config.yaml
num_hidden_layers: 12
hidden_size: 320
num_attention_heads: 5
num_key_value_heads: 5
head_dim: 64
intermediate_size: 1600
vocab_size: 8192
hidden_act: "tanh_gelu"
norm: "layernorm"
norm_place: "pre"
norm_eps: 1e-05
positions: "learned"
qk_norm: false
attn_scale: 0.125
bias: "all"
tie_word_embeddings: true
parallel_block: false
init: "normal"
init_std_qkv: 0.0287
init_std_o: 0.00585
init_std_up: 0.0287
init_std_down: 0.00585
init_out_by_depth: true
optimizer: "muon"
learning_rate: 0.00763
lr_mult_qkv: 0.5
lr_mult_o: 4.0
lr_mult_up: 0.757
lr_mult_down: 3.0
beta1: 0.95
lr_head: 0.00381
max_grad_norm: 2.0
warmup_steps: 200
schedule: "wsd"
decay_fraction: 0.927
decay_shape: "linear"
final_lr_fraction: 0.0
batch_tokens: 65536
max_seq_len: 512
doc_mask: true
train_tokens: 315600000
max_steps: 4816
dataset: "wikipedia_en"
MLP neurons of a small language model. Each row is named by its layer, matrix (down: output weights) and neuron, and shows model dimensions 0-127. Each number is 128 + 24 x the weight over its row's rms, rounded and kept within 0 to 255.
After each neuron's rows is what it responds to, as a language model described it from the Wikipedia text at the highest values.

L9.down1553 [123 133 122 108 157 139 109 134  93 127 170 117 107 109  84 162 118 114 125 108 138 124 113 122 138 114 126  99 138 194 117 120  79 115 125 166 145 154 145 106 124  73 114  93 145 128 150 189 145 113 105 165 118 120 116 108 134 106 127 122 152 138 110 131 145 111 109 136 142  98 126 147 146  97 102 137 126 140 164 137 140 131 151  93 129 118 101  89 206 108 112 143 117 132 112  65 143 157 103 144  96 117 126 124 170 152 121 120 137 113 149 140 143 115 132 128 152 137 136 107  96 113 136  99 138 113 137 101]
The last digit of a four-digit year, especially in table rows and dates such as 197|1, 201|9, April 14, 191|3, with occasional word-final pieces like ile, role.

L9.down1267 [117 129 102 137 132 137 114 132 120 147 105 103 139 137 111 161 114 113 156 132 125 113 118 124 169 122 108 121 159 111 112 184 115  94 128 145 137 147 104 101 142  91 106 128 111 152 113 150 138 100 122 175  71 138 157 137  99 148 122 129 189 133 129 142 194 140 131 129 110  89 132  94 105 118 124 164 150 150 129  85 127 133 142 137  96 124 125 145 137 133 167 145 159 137 143 128 105 163  76 140 138 170 101 171 137 123 153 154 108 102  73 129 119 155  90 116 106  92 110 106 162 169 136 161 177 152 130 110]
The leading "2" of 2000s–2020s years in dates and tables, e.g. 2004, 2014; also the first piece of split words (Pan-dit, Car-bon, Man-ufacturing).

L9.down152 [129 134 124 153 110 186 155 118 155 116 108 153 119 137 116 110 134 142 136 117 115 129  95 129 124 120 170 139 159  98 154 161 139 131 140  80 146 135 137 175  62 148 155 155 103 105 149 122 130 120 139 146 116 147 157 134 109 122 113  97 154  83 149 148 112 133 154 103 152 192 111  96 116  90 138 168 168 117 157 115 131 104  91 126 126 142 139 119  95 144 101 112  86  86 146 122 160 144 113 146 137  59  96 136 131  96 144 139  76 177 128 143 140 109 121 145 110 146 153 125 129 154 109 143  88 148  87 146]
Word pieces in the middle of spatial or directional words in anatomical and geographic descriptions, such as anteri-or, in-ner, the hyphen in south-eastern; weaker on digits in measurements and scattered function words.

L9.down1442 [137 146 100 135 128 125 166 109  99 101 167  95 130 123 131 149  90 118 113 148 133 113 147 161  72  97 122 178  91 172 168 139  18 149 183 131 137 156 141  73 129  97 129 134 140 119 142 139 138 126 108  91 112 127  72 102 138 138 150 119 128 143 140 141 123  94 168 118  94 114 133 106 148  99 133 126 116  71 113 144  94 125 165 139  83 113 131 157 153 150 122 134 142 147 129 137 114 113 143 138 104 145 135 139 120  97 131 152 153 142  90 111 144 112 113 113 161 113 113  98 135 108  92 162 113 161 148 123]
Discourse connectives opening a new clause or sentence after a comma or period, strongest for "However", also yet, and, while, including, in.

L6.down677 [106 120 181 114 139 108 137 123 121 163 134 114 121 153 115 152 123 144 142  86 143 132 105 137 124 124 141 114 168 132 132  89 100 155 101  92  78 142 125  89 128 116 115  98 177 159 168 122 152 152 128 136 125 165  59  94 143 147 167  90 144 127 147 113 127 118 120 110 176 154  90 109 108 144 118 125 179 114 117 108 120 112 122  99  93 118  94 103 111 112  93 115 154 152 137 100 171 172 174  94  93 141 127 108 127 124 111 127 161 120 159  94 109 139 128 147 126 122  99 131 119  86 110 112 126 103 146 141]
Wikipedia section-heading words such as Release, History, Location and Description, plus words that lead into a date or period, like during, began, completed, admitted.

L9.down80 [103 188 155 121 154 134 107 112 121 132 105 108 128 138 125 117  94 103  98 169 160 123 136 120  91 136 139 172 112 111 104 134 177 106 174 118 101 137 170 175 129 114 129 122 109 113 107 135 138 133  94 108 121 147  96 118 107  90 109 116 109 159  84 132 111 117 163 119 116 195 153 113 153  91  65  99 145 147 110  91 145 136 133 166 138  82 174 103 118 128 165 136 104 135 107 133 123 104 196 142 147 147 132 126 122 152 154 125 122 152 101 161 129 139 102 156 108 130 134 123 123 104 132 133 121  93 129 108]
Pieces of Spanish and Portuguese names and places, often mid-word, in sports tables and history text: Carlos, Castro, Porto Santo.

L9.down1025 [ 99 100 153 186  98 151 141 110 123 162 169 159 153 105 132 140  83 113 131 168 121 155 148  77 109 114 140 161 138  92 145 115 115 168 104 138 103 132 158  94 112  90 156  87 145 161  98 134 141  97 138 130 124 127 134 137 109 127 142  99 133  94 162 125 118 121 111 140  84 116 137 123 130 106  81 106 128 140 138 152 138 117 135 158 107  88 158 133 179  79 108 127  64 122 126 118 121 164 122 157 134 170 152 122 127 120 101 178  91 153 176 129 100 149  91 116 132 120  92 127 127 108 155 137 111  67 153 129]
Words just after a sentence subject and before its main verb, mostly also, had, has, subsequently, in he also scored or which had expanded.

L6.down1 [110 121 162  95 135 139 139 167 118 111  83 131 116 182 134 120 108 149 121 135 107 129 180 109 125 133 130 142 151 147  73 154 150 158  98 142 149 130 101 151 164 185 111 128 124 121 131 108 121 137 106 130 128 145  80  88 112 110 131 157 159 105 140 154 120 158 186 128 132 121 106 143 145 104 111 120 119 134 135 132 128  98 124 116 168 148 106 106 131 130 127 122 110  95 143 201 175 132 129 112 139 122 131 111 138 112 137  89 127 137  89 117 109 120 135 139 118 152 150 116 145 101 177 153 127 159 136 120]
Word-piece tokens in the middle of multi-piece words, often names starting with Co, Cor or Ca, such as Cos-s-io, Cor-mor-ant, Ca-val-ry.

L9.down1501 [147 144 102 155 129 103 151 133  99 174 122 128  94 132  94 109 138 134 110  92 125 143  97 132 120 124 152 127 167 106 123 114 123 105 128  81 171 125 150 142 104  94 122 180 131 153  76 122 168 153 150 144 120 121 158 107  97 121  91 137  93  63 159 113 141 144 115 134 101  95  95 176 135 153 135 147 131 161 142 152 119  86 132 102  95  97 126 149 137 142 100 112 159 128 157 151 152 121 114 131 108 139 143  90 154 112 121 148 123 153 109 106 111 173 163 122 134 149 132  93 111 109  92 102  92 167 132  82]
Fires on word-internal pieces of split words (dis-ag-ree, inter-c-eded, pre-s-idios) and on formulaic statistics text (Census |, Mean daily maximum °F, population of).

L6.down708 [141 108 138 110 145 122  98 147 100 110 120 132 113 160 125 138 115 101 131 114 133 147 124  94 134 161 185 104 173  85 168 162 171 113 121 114  69 147 122 126 105  99 140 140 131 141 124 148 113 143 138 136 121 146  80 150 112 128 135 129 117 164 137 128 127 142 115  71 139  93 109 116 163 156 114 160 131 104 116 153 160 187 129  94 138 112 157 103 148 147 105 134 144 185 156 122 113 148 164 115 115 111 127 116 117 113 136 108 176 120 156 105 154 105 134 183  82 153 165  93 108 133 149 107 126 179 115 128]
The final digit of a four-digit year in dates, tables and career histories, such as the 4 in 2004, the 9 in 1929, or the s in 2010s.

L6.down464 [132 127 157 180 130 153 131 125 153  96  97 129 105 115 137 147 156 170  78 116 104 132 130 153 133 117 152 144 103 113 148 174 134 136 124 137 155 115 140 122 155 112 128 122 124 122 104 122 115 165 141 106 167 149 120 163  95 122 115 123 138 113 128  86  91 126 145 109 145 142 118  98 117  97 131 147 131 125 155 136  59 134 144 122 109 118 144 186  96 130 127 178  90 109 104 141 148 109 126 124 141 139 159 128 158  99  89 106 132 154 116 131  84 178 114  85 104 150  75 141 156 152 141 163 120 136 113 116]
Single digits, mostly 0, inside numeric data: goal counts in footballer career lists and stats tables, e.g. "(0)", "| 0 |", "±0.0", "4–3". Weaker on stray tokens such as "a".

L3.down803 [147 112 106 165 124 125 134 106 103 114 145 106 108  88 149 129  77 114 126 155 143 105 144 157 135 125 131 112 141 113 100 165  92 117  96 149 138 102 151 153 143 155 121 135 156 111 117  96 143 121 119 107 153 130 113 165 117 146 201  99  89  97 124 137 108 118 144 137 125 137 118 139 148 115 140 141 114  65 127 147 139 159 112 140 144 136 167  97 136 103 145 100 116 126 150 147 135 140 155 114  87 142 181 139  97  84  88 157 124 155 110 170 178 151 120 144 151 128  93 153 106 102 110 113 128 161 146 144]
Fires on the token right after a noun or verb in running prose, mostly linking words (of, and, or, on, his) and some mid-word pieces (ex, ate, ing).

L3.down336 [148 129 142 144 118 110 120 133 149 127 113 140 120 163 156 139 140 129 164 111 157 118 116 106 125 127 141 106  95 131 186 112  69 112 106 128  93 144  99 173  87 116 138 122  89 167 109 107 126  98 134 112  97 162 137  97 101 143 153 154 119 106 172 124 103 100 171 131 124 156 149 165 140 150 154 148 123 149 126 114 101 101 114 155 137  83 113 120 154 118 135 170 114 111 130 159 104 138 146 133 166 164 134  77 130 144 119  79 129 142 117  95 107 115 125 141 122 141 138 166 132 129 138 152 111  96 141 111]
First word of a predicate or complement right after is/was/are/be/as (e.g. "popular", "local", "inhabit"-ed), plus leading digits of numbers in table cells.

L9.down899 [125 178 146  97 110  97 142 121 110 137  92 145 142 160 120 146 142 113 165  90 119 110  92 119 135 143  95 111 133 124 140 138 138 106 114 103 121 112 135 136 107 106 159 165 101 176 158 104 121 148 116 115 133 121 116 150 135 155 167 133 138  95  95 151 168 127 114 168  75 117 133 124  96 152 140 105 179 148 169 109 172 165 131 101 152 118  95 130 140 131 113 113 163 140 140 152 105  70 129 110 146 113 147  85 118 135  97  88 116 119 154 194 147  98 125 133 155 140 206  68 119 157 119  92 122 139 125 112]
Subject pronouns or relatives opening a new clause, right before its verb, often after "that" or a comma: it, he, which can.

L9.down686 [134 113 165 135 117 140 128  93 135 154 142 175 150 133 101 146  93 127 120 108  99 147  84  96 141 130 131 132 135 169 118 163 104  95 150 172 114 120 121 108  97 130 127 108 130 135  89 144 121 161 107 151 125 184  94 163 113 173 134 125 104 153 123 133 115 116  91 136 104 129  93  88 114 106 105 141 163 117 166 116 140 164 121 149  81 138 180 137  98 112  99 178 123 132 174 155 138 104 107 149 173 122 161 117 158 135 110  98 146 118 156 170 116 142 106 131 116 117 170 152 115 108  93 135 137  89 167 121]
Final token of a cell in Wikipedia tables and stat lists, right before a | or ; separator: a year's last digit (2008), an em-dash placeholder, or a header pipe.

L6.down1120 [125 130 115 138 109 126 112 134 119 123 115 179 135  91 118 104 156 105 149 139 150 128 147 127 130 121 126 102 149 165 108 163 129 115 133 139 133 137 148 124 170  77 141 100 125 141 115 123 110  97 165 136 122  82 145 122 123 116 104 110  84 126 143 151 134 113 102 176 145 131  97 121 134 116 107 155 138 159 119 141 170 120 160 112 174 121 105 116 148 119 152 103 133 123 102 157 115  90 146 132  99 153 126  98 157 149 155 138 141 140 106 104 136 138 138 128  75 122 143 144  93 139 119 146 140 104  94 128]
Mostly fires on cell separators, em-dash placeholders and digits inside wiki tables and stats lists (| — |, 1:36); sometimes on plural "s" or "with".

L6.down572 [141 130 150  99 151  80 144 103 145 159 113 136 132 129 111 144 125 151 121 165 121 149 135  93 134  96 123 178 100 172 136 154 129 153 131 118 125 102 125 122 144 114  86 122 140 141 108  92 134  77 134 126 111 133 137 115 159 168 132 149 167  98 106 144 107 132 119 111 160 126 146 112 176 124 121 146 118 131 134 122 135  93 111  58 181 121 176 148  93 151 151 131 125 141  71 153 105 163 164 105 158 149 161  88  91 158 144 129 140 109 167 134 129 146 100 130 131 143 136 141  93 144 109 160 108 119 149 119]
Subject pronouns he or she starting a new clause after a comma, conjunction or period, mostly in biographies, e.g. "but he", "in it he", "She qualified"; less often who, though, or name fragments.

L3.down920 [182 116 112  98 130 100  87 158 146 154 111 109 180 160 136 119 117 126 123 112 135 120 129  83 133 160 141 141  99  97 123 143 143  99 122 155 149 134  97 118 168  90 138 107 117 147  80 126 111 100 135 141 125 130  85 146 113  99 137 161 143 118 127 148 113 135 148 110 125 134 141 111 127 106 134 147 116 111 111 111 138 138 119 134  97 108 145 128 180 116 138 110 126 114 100  87 137  96 132  98 152 142 129 176 169 149 133 165 111 137 122 119 145  93  94  84 163 188 105 181 131 102  81 121 101 114 139 122]
Word pieces inside multi-token proper names, mostly foreign ones, plus "of" in names like City of Jeddah; e.g. Ru-din-ì, Santa-nd-er, Pu-get.

L6.down592 [110 125  72 116 142 149 126 158 144 124 166 160 138 161  70 125 137  95 118 130 171 141 103 111 113 116  72  81 108 158 164 116 162  38 176 123 134 116 134 101 100 105 122 111 144 139 145 135 116 124 132 150 158 122  91 114 115 127 105 133 160  97 115 116 112 130 144 129  97 123 144 139 155 135 128 112 128 121 131  75 160 157 135 159  99 152 113 106  89 138 144 127 108 149 143 119 102 138 120 148 150 122 154 147 112 164 127 149 121 133 110 155  99 138 132 109 143 138 175 134 169 152 131 151 167 131 116  95]
The first digit of a multi-digit number, mostly 2, as in years and counts: 2015, 20,000, 2,500, 24; rarely mid-word pieces such as -ly.

L3.down461 [144 127 173 150 112 148 151 139 126 117 162 148 126  75  88 105 122 127 111 116 117 105 141 101 125 110 122 140 116 113 140  95 153 137 141 148 104 143 152 125 126 156 159 107 124  97 136 124 149 127  87 141 147 139 130 173 140 122 125 110  92 160 100  78 141 128 152  84 154 165 121 120 135  99 126 127 144 142 122 103 105 127 104 134 106  91  93 142 168  89 131 123 138 100  98 133  97 125 117 142 129 116 153 131 134 113 156 161 131 146 122 107  82 114 161 136 142  94 126 154  85  83 144 140 136 170 152 114]
Tokens finishing or continuing a fixed name or phrase, mostly in places, teams and figures, e.g. D.C. United, San Francisco, US$5.6 billion.

L6.down198 [141  82 103 154 124 108  99 112 107 145 131 152 133 133 109 148 118 109 133 128 159 100 128 172 148 114 123 105 124 143 145 114 146 103 143 100 130 104 113 155 169 133 111 147 130 131 150 138 125 139 145  71 105 159 117  88 138 147 131 157 110 109 129 144 117  96 142 125 102 113 106 122 145 133  86 164 133 161  96 128 166 150  88 158  97 139 151 130 138  91  99 107 159 115 122 112 116  61 100 130 145 101 143 136 125 155 130 117 173 155 133 140 145 153 113 107 103 106 121  98 152 140 100 129  92 109 109 111]
Commas or "and" right after a complete clause, before a continuation such as but, with, killing, which: "collapsed, killing", "successful, but".

L3.down942 [ 94 135 138 135 166  77 132 104 136 126 144 119 145 106 151 123 129  88 131 120  82  98 130 136 156 151 120 131 105 137 132 142 110 142 104 109 134  85 166 101 151 157 129 123 144 129 138 116 149  84 125 138  93 170 117  81 164 116  87  92 144 134 109 119 134 147 123 143 151 106 140 129 114 141 176  87 142 142  83 189 105 147 119 106  97 158 107 132 147  98 125 135 138 144 139 133 147 119 111 151 165 129 165 134 148 113 122 124 172 134 132 143 139 100 133 129 135 112 161 162 105 146 106 121 138 105 148  78]
Subject pronouns (he, they, it, We) opening a clause, plus short mid-word pieces in proper names and titles (McS-we-en, Sch-we-izer, P-e-pper).

L9.down658 [111 160 124 143 139  81 118 145  92 105 105 135 135 104 176 126 117 138 147  93 120 147 135  72 188 139 105 119 136 130 140 110 103 100 135 132 147 148 114 151 106 108 129  96 144 117 111 147 117 120 137 113 108 128  99 129 119 136 133 141 113 144 148 139 145  96 109 129  83  91 141  95 133 112 139 155 159 118 142 113  88 108  88 178 150 175 106  98 158 132  77 141 173 128 176 127 109 155 165 165 145  90  93 150 128 100  71 133 135 133 170 130 133 123 117 137 121 162 119 118 139 161 108 126  92  96 141 137]
Words that open the next event in a narrative sequence, chiefly before and after (also during, gradually, continues to), in biographical and historical prose.

L6.down874 [ 82 102 115 130 113 127 145 173 143 141 103 111 128 132  90 107 131 165 134  97 144  65 104  96 105 114 155 143 136 172  99 139 166 131 100 119 113 123  97 101 172 135  89 131 164 135 125  96 121 166 114 120 167 112 129 139 163 114 131  55 114 153 126 114 137 115 153 147 130 115 148 133  91 140 112 103 155 146 145 119 141 112 138 157  92 116  68 123 152 116 156  98 154  93 131 148 151 144 108 111  76  99 115 115 161 114 174 144 141 176 106 122 126 170 128 114 117 104 159 151 111 160  94 154 149 132 142 129]
The final period of the abbreviation "U.S." in court citations and place or service names, such as 80 U.S. or U.S. Marine Corps; weaker on sentence-opening "It" and word endings inside tables.

L3.down84 [157 157 130  99  99 141 150 144  81 127 122  93 153 147 146 135 111 124 160 143 111 100 145 125 149 165 168  81 106  91 173 158 101 123 105  69 164 181 182 144 125 146 119 100  91 107 116 121 168 137 113 125 121  99 137 132 163 115 158 115 130  94 102 147 127  89 108 123 100 202 158 161 119  95 123 134  88 108 111 130 140 164  95 106 143 166 131 144 131 102 148 119 198 163 158  97  98 155 133 126 133 128 106 110 111 144  95 140 157 123 141 113  98 150 133 119 141 128 135 105 108 108 155 129  87 142 154 125]
Mostly "of" after a name head or quantity noun (University of, Republic of, portion of), plus time words like Until, Since, During, As of.

L3.down723 [121 121 115 131 104 139 142 121 176 115 116 153 118 119 145 146 137  80 110 149  97 175 146 114 167 131 114 161 115 140  99 122 150 114 159 156 111 119  92 128 153 162 153 131 170 110 112 125 162 134 115 116 166 137 121 139 167 117 122 122 190  99 121  79 108 153 117 136 146 147 131 136  77  96 111 126 119 130 144 137 140 142 141 138 135 121 126 101 150 148 145 112 142 118 133 105 162 138 138 125 129 133 116 126 126 130 146 138 112 123 150 130 141 112 139 174 139 156  70 143 144 164 122 129 151 126 166 175]
Word right after "the" or a preposition, usually a noun naming something already in context, such as painting, song, museum, band, reign.

L3.down1257 [122 168  95 127 135 156 123 127 136 118 183 119 117 101 124 150 158 102 121 147 103  99 148 117 148 148 132 140 100 112 117 128 119 119  95 169 119 150 119  84  87 136 141 136 137 129 100 143 106  97 129 110  91 157 113 176 187 172  95 113 146 126 107 146 115 127 112 125  97 109  78 110 115 156 102  55 113  99 138 101 145 108  96 187 135 171 106 152 154 140 129 143 106 130 158 143  84 107 115 135 108 128 163 113 137 111 107 145 115 142 148  65 128 119 134 153 128 156 175 136  93 153 113 160 100 100 150 145]
Mainly the slash between degree-minute-second and decimal coordinates (82°24′31″W / 32.99); more weakly, digits opening parentheses and function words after verbs, such as of, to, also.

L6.down366 [107  86 126 108 128 104 134 141 150 146 104 131  89 158 126 119 117 124 109 145 121 132 157 144 110  91 135 138 155  98 123 164 106 144 174 149 134 125 161 113 101 137 126 119 108 124 125 104 127 125 165 124 124 164  96 165 107 103 161 159 143 186 173 163 120 167 149 166 125 130 144 116 118  92 130 108 134 136 113 122 110 134 126 117 158 125 142 113 144 139 122 189 136 104  92 146 132 107 125 134 180 125 118 176  97 102 104 114 112 131 145  99 125 159  94 135 153 155 163 143 164 171 151 148 159 125 117 113]
First word-piece or leading space of a technical term in biology and natural-history text, as in F.' m'adagascariensis, 'fer'al pigs, 'cy'toplasmic, ' fun'gi.

L3.down1505 [137 136 130 110  87 167 150 119 155 133 134 118 110 100 115  74 101 167 110 155 175 141 104 161 131 143 112 142 131 143 147 123 154 129 118 111 100 129 156 182 172 134 140 175 108 159  99 119 139 148 139 137  99 135 149 132 150  99 126 125 117 125 126 157  76 142 110 112 143 145 125 167 109 142 125 144  64  95 125 112 176 125 106 125 169 143 151 138 113 113 136 176 163 176  98 108 134 127 146 143  96 129 129 106 116 182 137 120 100 155 111 100 157 150 124 115 112 174 136 147 122 123 108 100 123 156 136 101]
The final single digit completing a multi-digit number, mostly four-digit years (201'2', 197'8', 196'3'), also ISBN digits and table values.

L3.down452 [148 130 106  97 125 118 143  72 158 137  81 151 139 146 123 147 150 131 117 127 149 151 105 105 134  92  93 133  81 139 143 134  93 108 132 158 110 124 122  69 141 105  99 142  99 144  88 143 156 119 118 101  99 111 155 160 142 138 121 160 112 100 135 130 128 143  99 105 116 116 136 151  98 144  71  99 154 148  83 102 124 149 108 139 125 140 163  90 140 166 126 143 151 141 157 128 131 184 152 134 128 115 136 130 172 150 131  81 114 131  96 101 138 153 141 152 159 165  87 148 107 150 157 139 107 117 129 126]
Conjunctions and discourse connectives right after a comma that open a new clause, most strongly contrastive ones like but and however. Also and, which, who, or.

L6.down611 [102 152 177 109 141 132 151 120 101 141  78 139 183 125  98  89 140 120 155 159 144 115 116 113 121 158 124 160 106  92 142 113 110 128 135 101 123  97 101  97 123 150 152 142  81  62 129 103 118 131 134  97 157 102  99 162 124 135 128 128 147 139 104 112 128 117 142 123 132 140 154 161 120 122 151 111 135 118 116  91 110 148 104 141 135 105 120 142 123  87 175 153 119 118 144 100  92 149 129 134 134 125 139 113 146 133  66 134 137 144 159 138 136 148 107 137 130 158 146 119 102 153 113  84 119 144 118 106]
Words opening a new clause or sentence, often right after a period or comma: In, As, Because, plus most and more before a noun.

L3.down52 [155 144 140 156 111 115 152 110 120 104 161 124 119 123 152 120 113 153  89  94 135  95 154 185 104 127 145 114 132 136 127 156 116 108  98  97 149 106 141  78 128 128 140 189 106 141 127 127  98 143 149 111 152  94 116  85 130 175 112 135  95 124 149 122 105 139  99  99 136 155 179 115 126 144 127  94 106 143 119 163 137 126 132 174 137 121 123 141 142 119 152 126 111 127 108 133 111 113  96 113 116 109 117 111 123  70 122 134 122 149 142 112 148 164 110  82 121 116 147 116 111 170 121 146 167 133 175  96]
Punctuation or a linking verb right after a completed name or noun phrase, often in tables and lists: pipes, dashes, commas (National Gallery, London), and "is"/"are" after subjects.

L3.down481 [134 143  98 138  94  81 110  80 123 119 126 167 124 138 144 156 143 147 130 118  97 118 106 131  96 169 153 118 135 143 144 135 148 134 147 183 112 141 129 131 121  80  86 127 134 153  99 136 139 149 130 161 140 127 133 149 124 125 124 157 133 128 113  89 146 135 128 135 120 124 138 129 169 124 130 121 127 127  78 142 126 107 121 148 129 131  92 151 148  99 117  91 102 136  90 162 131 152 165 141  99 145 144 139 125 119 104 119 131 109 116  88 161 142 136 131 130 105  96 155  85 163 122 115 209 109  88 152]
First piece of a word or number that is split into several tokens, such as im in impositions, Com in Comix, and 2 in 23 or 29.

L6.down607 [116 173 134 134 130 130 150 115  94 113 154 126 178 103  76 138 150 126 167 129 151 138 109  96 112 119 134 135 126 112 114  95 162 108 139 100 120  88 131 149 109 125 135 125 123  91 142  95 109 134 122 108 138  84 145 128 149 174 152 106 142 112 113 161 104 117 146 135 126 153 141 159  74 123 155 156 129 165 114 133 139 160  91 159 125 167 104 132 148 101 150  64 122  91 135 134  96 146 125 122 166 113 139 112 168 163  94 124 151 126 142 142 146 158 144 139 145 180 127  49 155 163 151 135  85  93 148 101]
Function words placed right before a clause's main verb, such as infinitival to, relative who, subject pronouns, not, would.